MLP neurons of a small language model. Each row is named by its layer, matrix (gate and up: input weights) and neuron, and shows model dimensions 144-271. Each number is 128 + 32 x the weight over its row's rms, rounded and kept within 0 to 255. Numbers have three digits each. A neuron's up and down rows have the sign that makes its largest values positive.
After each neuron's rows, "fires after" lists the tokens most often just before its 100 highest values on Wikipedia text that the model never trained on. A number after a token or word is its count.

L4.gate1346:120162142106185182076137130111120164197119107109182133136104088125125149052130139155192136141058087217193145077155084112099133113127178095123144170122175164166130158107124126083157127172149110163175107126108171101130139114074120124115072174156164156158106158097124082105112101114129069068124152140151134110114152145207086152141097132139093129137151141165128118049165134101119146090129
L4.up1346:104177125130165096164072151146129113099087105166107076160116100148129150124164113097086177106087102126094164128146065117135099124144091153092101166099123094066169124187153188107162082076091137130177096124134109127162096169131141099078106141112173189144063121135121148118121183194141124124102101076090189200110147089130143115109119169116137080116120106097091096111110122081197163091144
fires after: " (" 14, " \"" 13, "-" 13, "\n" 11, " [" 7, " of" 4

L4.gate430:174117164098094115145095063136083099159163137149204116131156141110109083155095071127156086138152086205177016121147112135103152102192176115098086125162095120142061105129126156095134137156161130164102126120131119105136127118121077097172096119153159095092130131170148141180162079148106084160151100090102122114138117092097137144176117121188108126147150118176124128128095100071187086131100
L4.up430:142166131136101113115129127143113127213111189046118076124145122083142150160117165141101189099081099114107136104141130130136147091202129166146166197143114075174232162113126100141149151171143102069094137117087082106123179112132151137162081122120100156106168114110148121139108106165131112090122147019147084157095110160094108116131155178179087134143079125156058125127112083149129185105167
fires after: "–" 30, " (" 14, " +" 13, "." 12, ":" 5

L8.gate41:129144098144104161185178138135126109146132116133058133081113123162121114158213070135122048129074101182125119126124098098061138058122095108123145178102078131057192086156130101138175155140118116142141054144089171136166122131151056102065148123157107144114090112141147133145137119129102115124105094122145153126187099167105117126131108114154128144089114117146126075154181145136156115127109
L8.up41:085095177126101133185156070111102190098112136161135090096115128150118119186102152148193100172176166119109182096115146161112140142132099146117168197136088150100154098136107113136119190196133141149100134131072144128080121083122092091189133119120134160113129094130141127177088155082154123186080058116165159134117108133113114097116100112128134135148122190125158087178141071188137175207107
fires after: "," 47, " which" 6, " that" 5

L4.gate89:112173087129133074153109125170111158093106103142104119123142096090066140138184116161087069135111139103134121114119087089145099082130066182123136130119119143092171164113159069131198150192188129132144138089198111126112149096164059083108106146067142140123162165154155141173077085117096135130155108132131164135075116081108137088107042151187129159127172142087117085104161098152168135159126
L4.up89:171128102087144116142129145118102126114155133136149141129136121117068143112193106131158111159167160088172153082193116135098101117107077138097116160135070147066149148138134130104159212174154122087130147088139124161081091108143126087131051236138151105172119186145168101094104091125082093092168172146125188147093084119126087150159087098123063101139160066111156085121197038120189116136106
fires after: "." 32, "Wh" 6, "\n\n" 5, "F" 4, " Vari" 4

L4.gate1600:137136125124126126174179108129129151139174172100169125194137118128117174108158090110143085137101117100144138072142144103088152088084169108103115193167102176168102100088083124157155091164121179161140111085099121116119184098150108108123096083194125138143116181154137054182058096112143136147087147142180136146073147099147101069163091182082067180104151148078113148130115115192143110089133
L4.up1600:146117125089139124153096121170087097118112178163159068161206165150184150096191091147127115110184097145186101103110127107111147152097123130106104089111142115166196100113157120183147095099116181103098157147106134160107147126118136119129116087126143118175112204127123133126147130099119148071209148165103169170116143115183129106088166158114118120153180138061151098133142125125113168161108
fires after: "-" 39, " (" 12, "." 12, " \"" 7, " unc" 4

L4.gate456:141126116120140078149144073094141158086129147108180166124113140143098211174126091128127167109130063202106142098100148172095127136127066199143133154100145053140123110081117162111147172124064166074163113104107129185188182133136108088113198156100127169175155192085137149153126104182104192169129084109093129131203126121145138120144122162171143063154159128123163100127150126109128075130070
L4.up456:156136143106200125146150082137123175093079105155137134118112123098122130111122118109162110087162138114097121147132125213137103172179145149119078135084094126154191155084083193107130113155155130128129150113143105097118130149170100133166110123188081202123100125130173127204118198134144144150143098166132124195119194092144152114140126068136172117108134085112146162115169139150095187094167
fires after: "," 47, " |" 7, " Ru" 4, " cop" 4

L4.gate501:085127121086141132159087116145197112154118111114141116134130144113090148107100132140102113151098116161111091125117081133124134128135118151099097133177109102117134162157182128145140098182101166200148153193130133106090168113158117175058177130121102201067122168133086123177174145157195053138121124094174121149072106146166110130126106128127156157099109172131095125104112159066171117146108
L4.up501:083097125070143117112199152163095142129104138044089207123120097122142119152095131145127138099084145151136094160141149080084135140171124095109114167116097093144145143133160135125152167111153105107156090165133116137095082148205126122122117179145112073126139144173150098214109158157062113135144121144177126121051191059110141116132120085145140157144097135147155135143137117136134163091079
fires after: " (" 25, " \"" 15, "-" 7, "/" 5, "'" 5, " |" 4

L4.gate299:160197129076160100140099152152095103146136127199149106082126115142141199169150142120187101135115083136091173123164211116145104141107114136116114138154111138109095139161101144129091136150166138111113099130147128123064147174121144157154128116176147118145078139103128120125135151160150072103105154076166147119161062196116104168120078113121126120158099127169095149132157071127117142161103
L4.up299:153146144088090138059143131133113071136181148090159165103120152130106105123179139109163118125143173090138150146131161088208107164077156203178173097117100147115162051175074137176157109155095139115138060114128105103089128111145198095154135129132128089100147105136103107104080102146176174160152116076100151182099174123142137167130090035128140131083128078149147159148102091157134172103148
fires after: "." 50, " ." 6, " re" 4

L4.gate957:144148121126118155099142092157157111177110130119175148093150137162090113131124123141157094143124076088097155149135152110120135127136154102108098190192087183152087103159175141134175199190088106149186185176082185161144149070126117089114082117161088183106055231147096096107142092128165165155114154101141144123103180168092130126154123143180164164198118125159096085122110160087112139138119
L4.up957:128102178150111126122125086134122112156158146111137132110131150154121157114113187186094080129152163146184164110145143152131186088121145157130156122135086161205111111225129136162126179167115146122176149159140169194134172078117110114154071133129095139051064147114096124156117153120108143136120160111106091072055085149107093101154118157174074150194135077126131084128141158147156140189145
fires after: "=" 62, " |" 21

L4.gate1360:135094150179187108101181066066083213152160109122172135089080145109095123166107143146211141156153097171105100147024084137119121189148134110102163119111145112112142135153111175111189166088117141052089133161106146085162105123146089159123152188121138093095159175104139162106161126115166161097201125110182143120110102072146160118137123102154114109110135116150081140122168146126063153136135
L4.up1360:117074140132152093037154150093083135147176150149120135095091135150129121158134131122201106117085121152097132157125117131120118137151185051092113071127192160140097103095136119119115133163108152141119139113068162096127089118072111161112158138093107127086142182102143142142124048114121079149143164139120117114175107114168156128208039145107124088169127132106114119116120203131109139156114
fires after: "," 30, " and" 19, " but" 9, " that" 8, ";" 8, " min" 4

L4.gate962:098118115087134120135151076162142105155137175121064095086112049139140130083177144142155095087114127157118165129152126155153113175167122176154101118118128118137152127154121102105160106202091181155109079126094101157085076152135040117111085108183157165159126156131112103095101087096180172077153159148150142075121159122101072118105099102129133139115110111107104142118111144118116162128115
L4.up962:132119124171155082136171120119109118168119134091098181130128133121122171156087135089132146116150120157085082120101131189133070126130085127093159091113055112095133057080143135124134091126137150106148144112110112131133115096077135120144092125074111164179098141142120067134123137096173133100140062123093153210070090150122057177124139172128111137143148147124090105181084138180159158120139
fires after: "-" 29, "–" 14, "," 8, " (" 7, " and" 5, "=" 4

L8.gate1270:113152134108128149103120175144134086102144171104132209085159124145113129136145150109133121120108112082147132184119127122079130159181168125107138150102116099128172096120152150108158219101109079113123106092131145140108122122165138155200108143125157097102119149153129114153105125139108156185125161151065111140097205128179063101114127150134130132170177057109119139170136121155084131164149
L8.up1270:088141150158171171087127077084106157179095114159151121127111103160150053123119166101114083121135162106111148119097157131083168129091187130154063144133111070135158078140046107054174156142124106080161165171100079149160117151137062128161117102120131076138162095139170088129104178117135119152150135165163076169146125118172080068093103131134171153132134130167186115113111106139141127118094
fires after: "," 70

L4.gate556:136097108079129123076120183086098106098099120113162116129077130166138092133076116112157174170156082119141165124121133176140145113169193128125082123111184158153154193135134144088076101113114100167116111123109171170185170187093146126097126153158203118155138166155114103123153115109131109128100125144099135106111070081114112076189038159110141124155123169142164113121105136173106155137077
L4.up556:173135118127136104161160120108155105145077161164092112102079165148134110145160113176144134129120141109125186171085129160097113146167184120113090151089158144120165097136128103103179142130165187099112086174166158135147123157172062121120113157137136159114114112098130128118106160113170106135075109131163091114111084164135155101076119157194092116087088178090089131152124090090099122083130
fires after: " the" 20, "." 14, "The" 8, " The" 8, " a" 5, " unc" 4

L4.gate1209:076222118055131170166164111116153228173103091137134122138222159151119078169147118134113108154089119137139109125144121132119132140155174131118089131108146180159112119137130139123125116148110097103106120070116138062132125086160094105108169179120158137113127138137152104120146101130195156146125173153082129164122167132101067124152082089153130144116105147093109063121166165123142201136170
L4.up1209:133189116162106112054098132159140125115199117156144094168083134149214146117186138130165138080108130137139158145120149195155145123096158152175180116108169124135097105141098159113109080152135178121156148085163131138132092210147129090111166146150104122132156172111070080184176173136120154081061111067087160124180142162193140103180114133117180117181146117057107114106154128109095110148109
fires after: " (" 33, " \"" 21, "/" 12, " and" 7, "-" 5, " [" 4

L4.gate1029:149109145157105153135082161121162142128131149125116185085122087093091114100126155159156122136079124164131156125192115132142189132178175106024133104130131136066138168076197145091083147133110128148198095143163152138076099091156151112091168166149167168152160152066101118084075114139129122148143125199124162119151166134140147178170119138134084081139173070087113130129096130063138138097109
L4.up1029:101143114124140116109086189120134064131151062110128063136065106090135095098105134098122136076120075129075204129131144163107127096149107160186123157120124134097084100151097162161154172117138132135104114117109136127140152101106117129124096128152167139167083103183123157150096060155067155122067123137100120079138129143139116104106123101060149111134161134127081063045113162111149153148068
fires after: " \"" 18, "/" 12, "\n" 11, "-" 8, "\n\n" 7, " (" 6

L4.gate105:135072152116130126103165119174161110083170128146160122157117126137091133156146043134183084111106098137153139106128103092134163088121143162135100123150122175137083105161133118108121137149125155169144178102098168192089130171104130132141099158122162116176076161117111109142159089138115159076132093188088189124178108109101119106151095134099148117102083115176086086133124135136158204106092
L4.up105:113161137076160108151184143152128138161172139140071187097169154095112088127115098152119073150093133128159084099121167053097117144143166138128091082069078118116153086117140188170138130181141087157107117143120106139167124139099124133137137178149141110112098115095140131088153114083174103109195168137119143144156172116121134151088148089175121139155110156165179113109181153097140086120142
fires after: "\n\n" 35, "\n" 30, "-" 14, ")" 6

L4.gate764:143124134060164133143097134136131132120161151122131137152183123153125184128113093128163183141159120104165100170128172226111086137160139119130066082104172131139149149109050096193134170135127082167120128168173138160120093129127112119116083113145120105170143131177115105130148098149110133108109129142138166133079134063091163116194099111089056067132189164177174130149169156109106154100126
L4.up764:099138190146130105167150166124134129178128109118132108148148116079102134115099148161151098126128132139186170177161172100154093157103139115145137103162149125116145118149128104099126099208098123168157160143079202127088175141112045120147150119113168168129124123087110119191074110113113076146116155143099152149097107100116101117143073115163149150047148131144134137180204104163135168096184
fires after: "." 30, "-" 16, " mi" 6, " min" 5

L4.gate641:088072140147095131134133154178108127131140129143118140090098095104103126145140072171119149132156102179130131092135155108120144184158138157072113177075134162159114142119127138141173129077098159093149121096103140194170118147183117163127134112168111125143164145082142168083174147085154092185139105127100162180158108102128087103199085172156151153138170084158157089127148126100141091141100
L4.up641:149137101102137083115095170081121117060116119110138110129123169091130179162156135116172154133132096107139085126138158117122138157157129119108124142104142165131124102123114154112148148140130119158134088123130120155140067155101101218110158147114138136055184111089097140107100120121156054157119096076126160081177139104177162107105151177164084183110153205135077090095112123154171146106112
fires after: " his" 24, " a" 21, " the" 9, " an" 9, "-" 6

L4.gate1784:126186142135137113157079090135091119088132121188149097118165120177135162139137135159107113102114137093128170141146144108131069150125128085124188085079126147161101129129092107145151125190137154153162098148165145134080096182064082113102109193129133121130167119088139134121133113136056058114137078125095151173146132103085134096186105135153160081165159122130175121097183150132222160146127
L4.up1784:137110143072142146191172065046126112158163152145118157107090166154153132105154102161167136092124098097122133136157095123097138163153140104134101087152188181134132144155168119142120151163109127166118157106126109129109134119145053111100170187188112096097068150128127093097070144117116125129101110131136101116117105094118110155174107135106125158115133140100111139148186101011134102120105
fires after: "." 84

L4.gate1692:078125098137177123116153115167110098165116119165104076138150100124126122116100166127113144130106087161095121158103147105098110091105171110196168097158116117132148063144217157103144174112151114164106103105175112123094114090073095125159053086206078190101087115122139180151114133107145181137123114159162141101082143176182085146095104078068104109106111160115096109139109122131126170120129
L4.up1692:089199149137137082161138132163171165117111116095150222099086137157136146123128120155120118145114093147140224140130096122131137198136128122110107106204169074113143109143174162141139096149138195156149130128110132052132152159055019183131174119083162090079133108101134102101143132185113165092135121143089160154148153155121141178198146125150157107144163163170137114125093139058155125074095
fires after: "-" 22, " (" 13, " \"" 6, " Ut" 6, " a" 6, " and" 5

L4.gate204:167117137105127161148174058120117180069133108172089170148177115119157137112145056103157133182136115169092147133100100106125106091130141199132083068118107133107183120111106127126176109145124114134106081113165152174147119127161082112125143139120140145069186135157130148103130174159121137095147111155107187124184076126145116132168143159148132119099154148161122103115106140082134149146106
L4.up204:159131111073150155132152166126150132147134081151104096153121134130080090142099126127129086114121152137129131133152162126139168137164167141157097066180129070140115158096115107138065141111091068166161117135163103118113172159125038120129098160064102140164094131114070139154144131144099162095134178154142130130103129106107105113108068138178120147160120171116121156135102117105148139129095
fires after: " =" 29, "=" 27, " career" 4, "." 4

L4.gate761:200152123137177124152157105143104189121121120129106099083171186173098092151136071183082099149097172118131101099148121126167134156151149114124106111107118065102093143145140062137135157103106167151110089143183107170090080143104056055135085119167118073121146093088130153095089128105162118106115114113102092114163091124152112110081108202176185116154170172160081161147113109108104111106133
L4.up761:160100137131158140123117151108131135075169113140112127125116105161125135158160108156093162139097118158071168113097105095138091141155123123150150145135094076076107166149112105168153142141136143162128120160137125126089074149109155059144100145154078103128177118127125109134056161060177119112123135073092062159087084138101167074121107159152177103192117143189113153179167123098116107140133
fires after: "." 28, "In" 12, " In" 10, " 18" 8, "gu" 4, " 17" 4

L4.gate943:154149098086170141085106159197092171175087122144129152131167154123185139135172035131101157131131074128130102118106072116170116149153145141158106112116144127188122135108111100112130122141117161122123133129132114091131142147120194133110081154174101096128156157137126078148113116121098140149105088215106123153161119123103095110096102063075111135103197100126102108140082114116154090129126
L4.up943:166128126096156153068085161121164080132181129094126192111169115119152161121135081081197168188187128154118060167097123120177157164101121097136153094124125104124151092103134074097119175165149120140100135116122164133085143111109161121166137152087091128082140153168160115160080157113128133159146103137130088086093159165122081083112167125141126112092151167124140129128108110093158085163139
fires after: " the" 31, "-" 13, " was" 9, " were" 6

L4.gate78:126179115110171127164152157185195138196162072084136073169097170176141166151151128122140083095136077119169159093120160175114099099126085065124128115173159156140124144143071075123201147179152155133170118157150132132070140116145170107123106147182131171139192149102092137139054101128117139159130125170171138108110161116145090112111090084147152152122172156146113131128171134116129105121105
L4.up78:181069149118161099121081122090102113109131157148167134085162112176052155111183111148110106123155151099087179156181134137105145170072175132129136069168094110120153062127096156124133110142091120157146090088125095144119109153096174062103046112080197103106129112110156046157169182140112112143104080124087118133133144150101157086208140131150170142092203142079062096126162161131104093105142
fires after: "-" 28, " \"" 24, " (" 19, "—" 5, "_" 5

L8.gate1695:129107103125134133118135037142119135118130131132139122123167185118084050155114126169106081089185142188148090157135089161092187162153147092166158085103123106108109048174164028145157111116098095092159101142085150096081124126097080097099090121125152156136109166126091149116129105186086176098146116115164155144136104132137112113110178093138127131149132122122119122172211132129090108152173
L8.up1695:065181131142132058121148158109099133126134143154193127166121104126154071143148148145104076146124133084140126092173112106143119118141107109133137107110144090166137112203149141174099141142149131101124116173114135147114131116080172148114036071072179169143124122178127184095133103060133099153144097130150150100140152151046141107172126157086117099083122141128131112116107084087107173175111
fires after: "," 58

L4.gate1273:088144159138098129108168124082139162157106139141130124130147121158151113135124102095114140184114113199148154143161094162217146113097169126124082095189181165135131094146114090141157150194157155140149188148103180088045167134105117121154187148164155198106149179183098121090147146100178150155126166115149157156080141155158106136108127101108127138101145161115073165089112164084150116108123
L4.up1273:188119130133098156091098110086188103124116100160143121109133123122122103128125133115143113144077136154132138096128119127123117103109191144188110103178145151129145137131098128128090117190130128121165163116090061132125113117147120090145138173128165158141124161145137142110140122126147144136141157087075086070084099078126099067125124094160189124141128202137090159147089167164056143142142
fires after: " (" 49, " \"" 17, " " 12, "-" 5

L4.gate1700:153147106129139144085134091084096157145169105196046093163097147120149121132125096126116122088135115169102101124159102158085232150142149081075133095119057185113080159156159129134157085109115120156113130144128109157128128126164106167130108120179102124083098140141077157158154153099164152092167141137128166113118160123089144099195039098140105160121176118184119100119098142156170145136107
L4.up1700:170146099091137106131116130092101158144170144139122110171118172051115069117128080212126158105150178110162108103170097150128188123123095136166086055130087114170166117208115158114173094170118120161117113127111097107067066054080156116131152139095089207127150127104119116120210157106105100119156160130147164071088154103152113117148083132139105153125096136148080078147104131082178110115111
fires after: "-" 26, "\n\n" 21, " (" 8, " \"" 5

L4.gate528:114123143083097154165085119143166090108092130174157091130138178118175134123165147121111122136103123126131091133126151115137100145077134114078142155072150071097112147107129125168106108103128108133148129130202084156112168142088059167143087144141123178109148196096153149164073164161078155112075134154164139176091168144086101131082114132137098142164071133119093106129151137176115118116102
L4.up528:194123090133134074153125064093147099159150107097107149201124098145104132099191063146146106132141122178151178117159209089162159095136114119124144153139120139115160137110095088152131164169143131156148147122110139105095083139185108125091108056132143118136177112169115128120049102075135189164147155145126079135154146146161143150164090154148096145144138120128115168147111101178160127119088
fires after: "," 31, "-" 13, "°" 6, "Sh" 5, "." 5, " Sch" 4

L4.gate878:091146136102130163167171179102183160138135176154137078113148104132136103171169124079138141118124093157129139134129147109076143128170173098192124115173148111165129148146094091108101083194139132173151058120100125134102149114134134128085083121201127183136162158093091086146069150135131142128115159164149162088126121140139142136178104122076134119160114192144111100074099137070102115084132
L4.up878:136132097160155154171186115115106134143190121109112127100110048147142140033147159176118154117156112171212119139197136139132147123112176156090184127154125103131136160126122156115111143146119136181099174079133188098100102172109108118158119159122090127134104131138155122146129110171122114122152105117111147158163143080079176156123104120132078050137119085097087098144071121085104147110102
fires after: "-" 30, " (" 26, " \"" 19, " [" 4

L4.gate502:097122126112133135162139110144149172145154061134147092087149099124119145102163102108143138132128130138099110070156139108106099097105124174137147148130117086071190160144183115093123133141131130142102142147106156107060161161120149173100143102094135197169096166139086119168146149112085072138151109213103115132115163147193129076126096074057131155106138117093136129101101126188132078146103
L4.up502:077158079083105082142149133125107164130185206163126099084103163145070159104093135102118136107149131120139154123103153118122158178149146128140114135146169082091142102134164099134112105193105131129146103108104107049119125187097063115113149076085149152126096121099149120122142157103135117063181098107127130130102118126124060111103132071153095135162141171105151141148180121106138102149076
fires after: "." 28, "'" 11, " (" 8, " and" 7, "," 5

L7.gate113:089124121105104120165106107169070160134099142113127135171135121119089141133154110194141129139163111138126122138159125192104125191108148126185141125102142120138145100192162066127082142160137134205150098139109121133129141129151014099112123152204081185135060193201103133160149139127225134088093144086195144108124135187159123107063129176145141126154119115129055141130132161054125111100093
L7.up113:126079149109114108138054127141085133153101191121113114111205081144122105101152121054116078143165149120169114165136137121154029055109110144123144153128124080116120187143147128175097125123097144132143098145131144133131141179108153135155079150186165151138170155173096146120093149108131177185098166152112113090135134175158122150134168083085115059139118121116135160146142125120107151118121
fires after: "\n" 34, " |" 25, ")" 8

L4.gate63:098165149068141179169112172131198107062098119143105079073109121111150128159132121126122152106122155085134150138115086115144136048194116078106148120113180149108133144152139164085135150110104117029134084130143098117149120118156172113146159093141126117171131080146116158108124091146112108106135167214144121095151165144087115103142130102094175154087104160172130117116087156157158163119161
L4.up63:076124109102082134134111132083114119137160168148090136139121162133131160112126121116195052140122132111145090143060141101128183107144160077121148163096155130081111116122097154100136099082076121112121160132098159087134138136149091167116143120056098106139100120175156155102139095135099090116146092143149151169129150113121078110158100110116104127132119141130115112111120168128106180161107
fires after: " In" 18, "In" 16, " 18" 10, "." 7, " May" 5, " 17" 5

L4.gate1539:122159122100134109128122159097150188162057120120137117055142163121181141156148181138118137102139105132122168139106094079111177119180147099114137145155114159136148084193141098102171106189088151108114123089099188070084172116120149087133121180166127181113140112152105064157089133113095147122104121190108180067162191129131120108124083129164163084094146157068046130122142090113127153112097
L4.up1539:173133123166101010033106127176193114174166116127119075081128073134146069094174150134143082135104166107160045155105097158173147132145145155167126091078164144126155057118078099162084143159149120058119051164175105110103139106140146065160126149104116062147195114148110097144048125071108172082152154149155176041123191118191058053122136092093132122148146089095124115104164109126092108155151
fires after: " (" 23, "/" 10, " \"" 9, " " 7, " un" 5, "." 5

L4.gate788:104141173070174199174156128171077141149126082105106161157131173136133141158123186119160154138123131140088087093155168183081142112138182166174166096144117112112101050099106164129198157228141113112137137141134156144136153097155124085165051150144136086114168108115094106143167098116099088090198117136105162130132149118144152154158118108152133128117180165126130085158111121113143098143101
L4.up788:180192139089128140085123172176080148090158105128103160128129118145118159147076133144104121095050159077096063114119108147117091129131101129100103172105140098160068134088116131156142114085179158112086153210207101097137139138143131139143109133149134142133161124110147101098150142115111123077152088165138164133074097094158113172106125116162126122141128184106115188089164094163106133118148
fires after: "=" 27, "s" 9, "n" 7, " listing" 4, " =" 4

L7.gate105:160181138099044165129116143088099103135133120132145134122134135120102144185129082115125100159087105175112133114145141128109131160127148130130128099114121121068133198144138113066136126138114142109090161139065127063140128133090085163100102151069142162161111166120101148129130101177112076127195148117136110116165113075136110165119137111176125160166143106101173102087142099095078090103084
L7.up105:087141154149181114107146112136144170197126104062127134055158099086121144125125140110144158088142133127148169093091148144108137090136084111133115154119133186081124112109144104146140131135140169146100132188105116157118125115158100127132162106148048109167087139053127122149138104162064126096094101096146168082182121158061183128167117167137122126093095112120140148111109145106091163097100
fires after: "." 48, " ca" 7, " Mo" 4

L4.gate1246:156055100111181097087130134069129145140147117177176126117163134111075137113107125101146115126145114119120079088144192141081112156099085163105108172153100119137120057114080156180099167114099117064097179139151104141099120139108128121075155144192126143144074189156123154196210116077153107060160098091147146172132113121165083114130069160132150058180097160172106175125173110165127141135107
L4.up1246:103129105097119072147133071122120220157094150084124080158133116135105126105118058125157176150126082091128134157098098147099114145135130152073097125074139074154155160137161115124112121116085149149144159168140159159135125107113166111100129170063079116137076120106143156112153110157052087106117087166069101089167115143110149081173157174100143149138137153123121131125076107109155146133113
fires after: "." 44, "," 37

L4.gate928:145123152110137095158128117168149142173171081137163128096114141167193109147166136116162108108093127176111089084095131170123109128149173097067132120107096164055101108138124110120115103123139102126134125154136079041154113097110081141096140165067129158120087157031075074139137136197101145120169124100089158164145142152132153071093154105138128145140093075106157124149105128144111123139115
L4.up928:111207112177080137132154135079160172110145130113119119048099123129084152125061159106192114118093131084113139134146134115155078147105151100127137122135162131166167101092128148114056127140122137157186157123148130075131137128105097231153170201120110107121123130126166116151145129115077153114115147064127110135104106150163138208114140107114197179114141120112138172151174128127129131184120
fires after: "," 43, " and" 8, " Fin" 4, "." 4

L4.gate367:125137106009139183140213181167096172140117113092073136114154108087175153108123176111082179118153110088102190099166108122117252082094136118111108130142135122126138077220099122126115221168150174151124170155134173102084119098139172181103125132091123118148110091127120133133129127136112090098089113080122113108169162168191120159122070124146118121141158127133111129107074149158183123120140
L4.up367:162105184192155085162141125134180219141119114110137156057149097117109096131111040068172161091114107086104092176124111096165116125148151140100161144141138160194138089120175142083069160139097129094095107097144114150142143080151089102125165120145141095129142103128135090116095145102144104121163100151093096138130170094125138157141078066125062082132123195141119104173186071159122092154132
fires after: " (" 23, "-" 19, " \"" 8, "." 7, " the" 6

L4.gate975:076170147084085117111128162136121117101214128105149134110176178140145089094147058192079116150188141110161133143144164176078105133118127088078159112154144170120174137153101130117103128198110093095105166164160147159097156070119114177115102133099125150147177107104112077099135033110079092170088152150234121153127172117178132125133106125112103087118143138140111105082183143122116124150168
L4.up975:149199113147126074103135122081083147065142131115118107118145193169083120136143096117195136128168125125116102137090166089119060155147089131126090161095071127159097085125112165092065155157168152148083139149138124144100107076080054175138142068181163160147118133155143088161111093104185057117165113143126073135177107056174194119156004053092125142084159125129101112144121137180157130151125
fires after: " \"" 22, "-" 20, " his" 6, "—" 5, "–" 4

L4.gate1591:089116099127133134131183254155100211160179164152179153083167130130119135124115104171131092120139097148140115109106078075084152111144146150133119097106127172139112090102142134125121166171136098167161120148133151078064178136101086116131101153100147089164171159085112122148136110098087138098157143141073128089183097089110136176135055177141137130051143119075087075096153138133192179122070
L4.up1591:106162088111135159095122148140111142114079124111159096136117071136119137123146164113131165171160105138110175125137188068109090153149167152126139141160145071147128106134118170120150129123219160127153117170150175130090120100111109140099129133174138139109141109081172104175131121104097125152117144106234132125144187214147103198151070112167075167116136146126112137110075099126111147155109
fires after: " \"" 35, " (" 21, "-" 7, "." 6, "—" 4

L4.gate1631:126127145169117143136129109097145189148079128108158103143131171121115106117194091097117081078171109087162159118082119124112100117128132153209115107138158088154110122098105088078057172140143157118157150137103178131114089098182046078097138099092157139097088140182116146165125090132106114117183122154148140132122168056173143134113085155125142187185126191166108149116091093099163191127103
L4.up1631:132133103202132176127189133087094160151108129119116105113113120126156120093141119155123178139167172090078140162092136167155138115095121089170145182116147100135149110153118147150108094100143146141099194194112175114124153124181064118125120120097177121078070155086104117158135132136070141151114169136138123115089124166089168113131104156138106149137143175130130115141110102121168155123151
fires after: "," 38, " and" 9, " well" 6, " but" 4, "." 4

L4.gate410:121137098099167153134116216065187175176106155110086159188075171116139106119138126140142110110095124142138150132124100080098132052213153165106108096127143180186122101171132124089144065117093130139140156141096089178058128194131125173078075110129103173104005155089118039059103100089138124111139110154145126098133152146076178114219134135089161150116083097114126099184125183125122157106110
L4.up410:095105172129117092101126079108137138111146145099130153117090156176119118223089084093188123178147151106146097116176126116106118091106121139119111132152100147139051176112130178122144147142098072132084119137179115122125120142094079125161111184150105120131060165204163133129124106093110125102154156151131098091086107118100082110108125179077099114179089107166124179123152126106171116095133
fires after: " (" 23, " /" 15, " |" 15, " with" 8, " $" 4

L4.gate945:065185147120127125152077134161104168139159191066092096107122124115079180135168098160110123098116153142142139114124157149105114135136110119158151109087154081144065054086113151123185185127095146118113134120146137180100134064131121082150121098142108153136170089084129125112128136150150149140195159149105171144121198153127156092122115142184160126126086111161106130109098178134105099193151
L4.up945:118125127117168186090134068098110156154106188158073117126125153075126182126125090106088182120134137173154089086052100124083094128149116138093118158083096133124084179144139131099118120048097150117132130136182095179212153126113080164124116131125096161132110100102147129139106129155129155125137108114161108153138172055198117119125127159110121129126103114129171107106101166142118167157124
fires after: "." 39, "," 30

L4.gate699:227149092157161108128124099125104107143080140137155162105144125137136127138135131074125132120157097188064164123099074125163125182115140093164166108093096120093139118100167093122134145137025109147139103068097160143115142143167073097137119147219154082116099102096150118108084135127115131124155108145072148119165154159151204121154131136174137149073100157153136080168163144099132129116145
L4.up699:167106135152134112112129130183166158146115113122061095133164086134072154138133128128083114100123131121116105118144100117132113125101132077125105094159086102094140102112139154154141080098121205156111149130151120131194153072122099141154142134137092092103125165047116129101086119131122210122108155194136102155201144078076123179087137125126118174096105131107149134056100165068102128135116
fires after: "," 50, " B" 5

L4.gate463:119135119077157135142136147164164164146099168108148133106109108104102128123154165187176116142144117167122147100132079138127144113212169066098163179175091167124142124121145111135170128169107100147139134055090142130093200115115114157115163168165132179114173110118129047146150090143140107141163134162180126149116080140105102157121176136106105164077147124162108131157138102148151128098118
L4.up463:150115110104124130131141162120101104147142079106142099117123132103114146102112145132139184092142076114113135167092114151096083152133140085133187145132119150118085084139096149108155133134119126111177105073070145113145162155110108166067162179153125128108157123149130110153092088112117115098102075132085138151103111104163142095194152094071152133054114084090119134085122142111143136121129
fires after: " (" 20, "-" 13, " \"" 11, "." 10, "\n\n" 10, " un" 6